Weights of a small GPT-style language model, trained from scratch on English Wikipedia: 24.5M parameters, 13984 steps.
MLP neurons of a small language model. Each row is named by its layer, matrix (gate and up: input weights) and neuron, and shows model dimensions 112-239. Each number is 128 + 24 x the weight over its row's rms, rounded and kept within 0 to 255. Numbers have three digits each. A neuron's up and down rows have the sign that makes its largest values positive.
After each neuron's rows, "fires after" lists the tokens most often just before its 100 highest values on Wikipedia text that the model never trained on.

L2.gate876:102086084142151166116135116104140130127140123197118139159164156071102125100115117132150089187142187129116127100122137186100111128097122100106136124133107132083127128109115128100083102141091172131115117123174101081134154143123131097102128091123087130105126107144118108141133145100144143147113137109118143115118112140136157097130137176154125108177098147130135127123139130124154108073141
L2.up876:156143102143074145120090139143122140102133146112160127116096149138124136153151087117097158112149139153116105117145113153131135160122135134149116098124074085143136120130150081116136152126158133143181176117168156131134146097124125166164101142104138143147149147090141095143132101147149133143158123137135139116087161116106121115176093116086107140136135149130114050190167110141148121106111
fires after: " H", " S", " B", " sp", " C"

L2.gate394:151144148107144138124095168110111153141139154101071131110104135138157104162117130117112125134119141126145131134137164114120137111110166165173148108158120145115141118158141141135159123167106116080089151119136092178110118091125108111174102088133130099104137136125132084097169139130115099105155117127124128136134163147142118132134106116106141104101164109106101098112150145108147096170148
L2.up394:140103136136125150117162135171146115154112142150103097130100154108078113093131154128111120121094156135135146113103174117117134142130169117163091126110127112111132146147154178176095148107118124136193134099144103095135111136129128157086177114089145122126139111152102164149132145122092140086139123154180131114149141163102161152110159125120146142157149138125149137092109128162131143128118
fires after: " prov", " served", " L", "es", " was", " comb"

L2.gate594:072147152129090169177179141103089111155161133109120102103091142107061188127128136172153124132154128132132126127128101123127125120106171126111126212154133139096098166139129130165165147121140133123128132173177139145122117152139133125132049130110158127127140114121148116120128133135136154159134129124116120130174128122139106095155118094159143099124131145132132142132142154138126126153158
L2.up594:133112134124149159109140121153097099164121168111115091117111130160103109107152120177127123093113140111121124128178128118100170151117118131137094160143153129093140153158132172155154125155137074149173126139142125124134103096151095167088115154178135164157126116132135129129165113134115154146106113151151133099153156143146145166122125122096178134139087086122165152113175127122122166116173
fires after: " l", " L", "L", " the"

L7.gate572:105106109099119120143104125145128101118116127138146132103123113145155117105092115125157147096196139136189135093187127093112144105087109112118086118161147139126114103174151094146155120138147154095127124166138114106137136110133163104176114162110145146166126166140099163104099126100172128115156163112137137133109097106108103109124107099147111144137140109132159116119114088170102129119143
L7.up572:106112126117087150141121133140162151146165135174119079114109136122077138124172151111169150149122129123125126138120170144114127128107088136117129144159093154135144105096095159085114130146137125097167153126154127090100126132100108155117158099129143145128129122134143087147132139092159122129123114137155162073142119132146136150160096138119110103137150161124157113143120164097131097118136
fires after: " T", " se", "M", "T", " spe", " med"

L10.gate992:132132113161100085163124146123143143157114107132141126125102092093166157114174140161147114081152103107152099076134119096118087136131137159129111116175150077108182125156128127145124186149111147123163127171127123139147130158149110117119145148153132106093119137104185151117126135092151114116104151155107175141154110133110148136151136122118086104136124139120118125141173156122139127114144
L10.up992:104103139118133124182139111142123132116095121129073093113127151126132140130139113079152120166169141115192143120105140120148095096110088154087151185122104168100132155157098139147119079140164079146115127157140148118135109141132103134128133138131178157120160142141119174103113137106152095113146132105112137119103120170146121133114156086102130115145132134109108120143091161135127154121148
fires after: "201", "202", "200", "194", "198"

L8.gate527:106090137142141092140078147186143122125150145121141133166128115152158136123127132141119106094099132084144156117142128117100160092139134155146134129136115145138152183107130130114137104142102150147136120161128114141107095156124153098098151089144160138122101115172149125118110167111143104098155136099124111114132113126154138125143109137121178089135118121135098069109168171126075158141121
L8.up527:110100155121090147123090172143140115134124114099155131149112091142135150102158127130141130125132108085159131108152129121127098123086093130150136107131118182094118107140144083128129144125171138114075117157112131107148119182115174136093110133135172141093129108131065091080103165112144143142138195109122115096127118115118138147168134163144138179110136138145152117200118163141090116157164
fires after: " |\n", " |", ".\n", "\n", " in"

L10.gate306:125141061129143142131137117136158075132116166112130136144171135127129147114138136118110120160141128131146149086141117116104124138125169136155106107125125152150141105134121149100106124146133133132117122123141127152132114116164137162145122121152136164150116165130124127160134120126155140157165123170157142133092142109133160135168112117130123048102135154177131139125158144142137128152116
L10.up306:132115174121165134121136098092140136134152136165142177121172113129110126139134123119092180169153133149166197121112116138131105101102134137110092166131130140103163127124147105130138127122125113085088064130159126098126165127133115141143087119103116131109112133094148078124123132122117111073157122131133128106120175110137145138143151123125139161095147123135144158158086107141140130119164
fires after: ".\n\n"

L4.gate184:132176128151121122106140113131102118150123107175113115125160085145118085103093160134120065114105098099166112124154120145158083102124155162115142129087100190081146105081132115132114122137155119099170102118146149088081071106115119133091150092167159123164117135134170120140121160124091148155120129132124140120139159129110154143138146142083156144099121135107159119149089124142126159108150
L4.up184:098134124115149150130117147124118152108143122145138130154181129087125153117147081112120152131135112116092103158072151159113168149168122141146101124168112128155142123154174133138144157101075145139143111144088161144117108111104093129139114128130149145103084124175132117126100097135148140133116151114104106101137095113116102119127158150102125127143095128115115139125130127158107148168118
fires after: " G", "G", " Hon", "ra", " sc"

L10.gate790:086145131130089138101108136136146134143133115187123139099150106165173112144111095137171104137127134099132103109143111111108130117140137176128140163099132174145101146136133123142123164145148129141099111100128148139116128108095132127147178142160153128142147092119106119160105114127147128157142164094175131150117130067127088143114131128110090147156149136117103154169135064075134152127117
L10.up790:100116117159118112134107161091180144158169149121123141111121109107098125092094125117149110101104076109158099170125104141134084149096143108148071118153130126133115161117114126107142115174136147118108123111137120108124140112133142112136186109118135131084137151096157127114159100100154112087136157089129116126109135110088172139136180094149135179138123156127118155129112154160146105120095
fires after: " in", " –", " In", " a", " ", "5"

L4.gate608:118113144106137121116149151217140141116082140124148114088157121148134139130138135116139130131142134141136112126127110134127117141122146154096119118158166106127149090107122078127095143133160142107124142114092115182085149131094135133183102085122138176167133131152139102109087130123164123163114148128143140145129088106127105114129133115128089123109133146136181094104116086136136107138134
L4.up608:118115090162173143107127132138156090120148147185106135160147130168140149119138140160161093155153094112147104130171142118138093108143124061113119153116127110074126113107103112096123137118130124115128154112129111144076128117141088160136088146146157174116135126143141109113132152111104118127145129102151134144168154098140140153109165186168121124123133115128120108094154113180146109121114
fires after: ".\n\n", " Ch", "\n", " ch", " sp", " j"

L7.gate971:127099113122143135107145140110138086124124144154127174142105112126107157138164109100127114116118139178128145142113132096103114147105108106123123129150105140142164103131125183184145155156191094128130135164164161148112168106129118110156106145123118155140159155144147086124124143118106166124116135102107131146098097051091104096159113151143123126136156121139149128141140154092145112114122
L7.up971:144064174127106151107156129097122155130085137080086108149084129129111107129151173145080157101100151132100116146152114117135093141142128115095112134143109154120125124130081091171116123156120111127162174189140178118119150093124134150108124131100166154096123158119133116138110108131146112098136141073072143128146087122074147069125108155109119114153122109135152134133123154127162129092121
fires after: ")\n", "\n", "ock", " |\n", " ", "B"

L4.gate507:121118126131117145159154153108144113104094141153138119144121089132133151142117153116146094173134146145138164168088100142101187129111115160175099154104131108108149137102156098138152118118141156172142099109097066134129107093183146099154169149101109125166091160135151109118110095109180133147124157139143095115131151112114147144172139077162121097142143150131120118130151143127127102141097
L4.up507:123149129134161137122151159139113140138136114139135170142139110142122130117104143127134131150140119102085125126098113140145145127105139112132092186108134088099153121115083138091203151121121126146126133178093116091116126072149142121137080112117160106147163146108102131118111116128168144128125060065118100108175139129135092129113090184163128094140129157120116125137130110097122092127110
fires after: " v", " ch", " V", " Ch", "rack"

L8.gate893:140076148113106131145125136062081119117142139108170119150121128133105088118148123103122116105166149135176129124122108144160162180120094113147105109104121145116150159150148142086145118109129139109118112143115122169143136099159127159100166150174133104067128136102108110145106129100129132148146173103121111111126128116096105139108124118138124166148097116155132137170125119138119123145149
L8.up893:144100133125103090108106135114110123134117162113139099205134140149126159126135103168094135073165104113115097131133137141113118116089158165146102095149125105101126110101136129103152111172156145121123146121105128099140136101151128095121138162096130130090100152178152145106114123089120147112159136135104106091122126121154136135148102164118104165099145088123117165113117114139088091140100
fires after: " |\n", "5", "\n", "6"

L8.gate793:154134145110149109159072120103185120102124119138133089106128135141158127098119133113134166155144128078125133106132114106103179131115120149094134114136108137102057175127152146145100124110115147124126093119160109126114108157124117171128123144143129151146100119134145107177109158134139112149099158140097111068139167123125137099142133138147203151133144120138137098128160155121131151175120
L8.up793:169148149101124150138111116079119094139086127153117185141117178165120079128125103142118157163111143159136165144164155132133118123134109144145117110088168159148131135148163104141108115118115101141125142142135145168136118123146122099124112121105103142098157137117144112125095128137118129143142131112104150122099122131112162128145098156188144130125141098093130106083137151114124143116117
fires after: " ", "-", "==", " M", "em"

L8.gate384:139125133114115093156129146140128144124164131142129124155185140117127152106158170116132132125158170138134118163091084158140141098097143146087125131138081140114193138117123112141161095172155137145145116153153174152153112138098122124094094162143128152121135152140105104117138133138162138110132160098163106124158150128141131119123136121125136110126120114140100121141143176098142104131131
L8.up384:146162141109086125095114119116123158153153171124165098105139127120141152121156142078166118133197163170155087164127087155113111123110117098107167132114092115135155144122123124133161095123102170170148127111144159140125129109145117116114090126128120150129138107174108119131092149178131097125152120137089117086139115147097141099120151101106127115150152138117150142114105165075101125081113
fires after: "0", " |"

L7.gate399:153116080100112168154138129140146151189155111153145140142120139145098140118114161157112165138121104142097105115174120168119139159114142139103105148121147100107156110148127106115139105141105164111155148127078134167153155099106102062132163119127112122116153152125127114119097130139129114155172108137153118151151142101155159103143076136092125134116139133129163142143120147151116182087075
L7.up399:135135090153148111151147122140141128148126123104111149114145108156127121149154142141117136136104137159121119134120120147117138132134125077166082102105135119119118191088133139105130127163123135159132133186151166123111163106148071092132102150101169152159151124098160156118108142130098076135110145118153135117126181084137121124112145128094092149099149102125130108173176114125185123054094
fires after: " P", " B", " St", " A", " C", " E"

L2.gate250:145118097150149134128130148117173113136127129174126115164136098136133129147152126126130117141120124090136125141096132126139130135138088101171137131088117142136100118114149162112132101123132120171103156134125089114135146159111143131109129099146155132175134134127125120174100154155094108105132126157148119170114103138155114114152145093145122177169116125150084149153134119063105135171118
L2.up250:149155164112160162132144111122171140115111145127128151176110179127152151145119117134113158152135153145105137125119185134121133141153127135131141114137100165108179123108103094140108147110106133064100141124079147116127110135130113143147095174120138144115142094116101157116128165135134126130128106106160171152117126143138116166145136147101154105118156117104132133136101136129183147108136
fires after: " O", "od", "u", "o", "he"

L2.gate580:108131156127167137134088129128112122104125117075136135175103124133099163118114169140143108115142161091167109127121150121149136148108112120127089103135125064135123092108096120142151111072166142150088155103093112097102123114168140138101080126133135100132121133110136110102150127173099168124126142135127086167134132086144120130100135115131100140156126089127159134163120116106114121136159
L2.up580:145091155122089084144148152141153163120133132140109154158150176113118084115171139167151120112128144134131114122081132128098114133144136150139118122134114105106176112082134118068134147092133116082157149147117120139111146090150141117150138119126085126160105097140138108148109123124145118099138159051127153116153106131140066100090128142118137129148093127103105122103107124150105109109093
fires after: " j", "un", " Dec", " c", " h", " Total"

L10.gate734:118101197110115132106140121152144089151119116156152118141129134127147110121139142114129160143108098097113094120140104142126116162131075156123137110164119095124128171135111115113148124141203167143093149110158118180150127162121141096128136112126125166121132131112099117098177148146145139155115071115147111134134093117097153118137138099142173117108070140138083117163107181124137136173136
L10.up734:124113149123127116131094141162142103108146140124140197105107141101100101143141144125125088135105082186147095083169124106096129119131097131153134080135135124097104092128135134109146147158122134149142128149128140081136129126097112151131140110150163116168162124138077149153123162100120115110102112163136118103110083146144149140146122153123134155095117121161199102116138156107126132115107
fires after: " on", " (", "On", " On", " |", "born"

L2.gate480:112123109089113136172157148121138123123129113127119102165108117164114181066141107107126133136157158132095133120057104141103134132100144161094111145163170162120111164107140097102158125140138144132073105161161135142160112127152150102144131107127147135145100162109127113120125140173153092138135164087119170115130110120114164150117117123129092152144086137116120144128139075088124127079110
L2.up480:128157115092134129113141114116107129100167122131115162133151111144152128125136133169149121143099107163077148121129101133102109162096118124129078142164145143135121131137103189155118120174111145115140124136165149136124148121170168097157116074144149137130121097102154162062141124136146112106124112096125103136119142148113143127134102105153115091099141124137155139097141125116099111147172
fires after: " t", " p", " h", " the", " ent"

L2.gate472:157097157115112125155168127140170131139144131163125125142119125066147178129148134121130111102131193127148111144142140157156119117102151099096091118128148117122131169101124147137125145113137132091103094122124117158149136127168160141165126101171132116108115138110133121141134128169128142118135125115118101158129117132098146132154124162099100096108170158177150128090137096128078108092148
L2.up472:142144163105108107079113128143141163137097107101096112148145132102080115114164135124132139161125121146114128101136107144165097104141158150092106130139104150112116140163156148117121108088125153102132110136123163157189164121179165137137150108121115136089090103117129150097142143157138137123157088105117113124086124153079118129106136075104127129148152157117109136173118112099114136107117
fires after: " cont", " prov", " contin", " cre", " typ"

L2.gate839:094164144124166178134117153092157101136122137129143149091108108119108128068082111114135141131127115117171168121153127098145136140147129145125122177115168113077094074170097112154164124176103120149171098140150086125122107133091167141082152109118091155128158138146075097134098162165071135141152118152068152082097108114102117129097103161123130134144123144134166138109173123144126105115125
L2.up839:107133129134117153134118115130137142119148160161121161113151122125111138143118147082158157130098115125121092158184128127161142135117141187117109108130112125146129148154179104142128152123142077104148104124143125156176097125121133085089111128116114094120138130135114070173101080125155128166151152118112119115104125138128134125166107110145099153124193139127121170097122113128144134113086
fires after: " G", " T", " P", "B", "ob", " K"

L4.gate484:106113121108107130104109125110117093155125146136098169147113084110135120122141175164134117110123125110152146136107154107163166104107135120122157097110134134136108110102150137159109126144127113145098124123172152096191104165097148155109122176174148134113144139122103172136104094095120119141124114146108140160140112113132116096168167131143147159152128120083124137130147117085122109126096
L4.up484:139120173108120130162132112099099086097133153099138120098121148147126128132084163153112127187142128138130059096077134126138112092107145138180137130167102139129157130149142105111159118120135124133083143094161136154153178105144116083113135111159113139152135086127106124129177106125096129136126144158124111102119166156140134065153091100114155106128128147121169136104136201142133137128143
fires after: " W", "W", " N", " P", "R", " O"

L2.gate759:108113155161152130154108163139104078127132122121110112143117140121165108171129179155141131107127166118072120138115114165125121124139094140081126146130094109130152112147127142118130161157145144105111131091164130127123098133134218125102136122135115082124178125145105163143122098111130120136096117117146123106139174146155120146165149105134088115099111113170149115166116129187105121128118
L2.up759:131120128152087120105134113131107096141111134087135168134114139112119130129126134146097122073125149094151150110104108118141123159141128130106116095141138119135136124115177092116116128179117166112131104149127110136107153121046106152142168080094130134145123133114191109150087105160099097094117139104143132108090117113128133116105110128142117152117138153088159130130154171111093104099130
fires after: " R", " b", " t", " c", " st"

L6.gate465:122155159111177120127136154117142160169117115137109120127123146164095112105132161116170110148114144115184122112143112141150150121162180099132123160150110100097137090152126142109146122112132116104137122127113163148115116105150127198064108098156118088147138126103117157146163153151144169099152152125176118147137126153105122158119109140195142126140122160140125146152151151095149139130115
L6.up465:125135170157128115145169110183130111103119081156145083128120092128091102110136164147168125114098120116094112141173150158154142097146167110110094087142161135092133142105148129150128118058163096124070149156120162151194139114114097111091089095130124157133076105130108126109150089067103129132093143134163128121126106145113128125132140138113110160104089110134125112082155189110155133122117
fires after: " such", ",", "L"

L2.gate740:153138135112138119087101129132173110103125102121127121151109136154115160114135098151127116132138108147116103082115110115125115143119119147116091080139131091130126132148150146144162122140130128173110177122141117122137163175144150097144136105146124111128114110128097117146104138188075109136145168086134105138133128146122127133142095107142107101100127134140126109156128133141133117122122
L2.up740:169137110151114120136119104120114117147114118117159155096102136158127134108130132159142157164134150114114138144157109143119099129150132132074087130154141091072134151122170127162121122138157139087163125137137120175116119092079167140176153131156115141124141101099133180115138109082115095092144126135138163153110116133128120127121120129120139113126155136132109127179150142105099144153145
fires after: " t", " st", " p", "ump"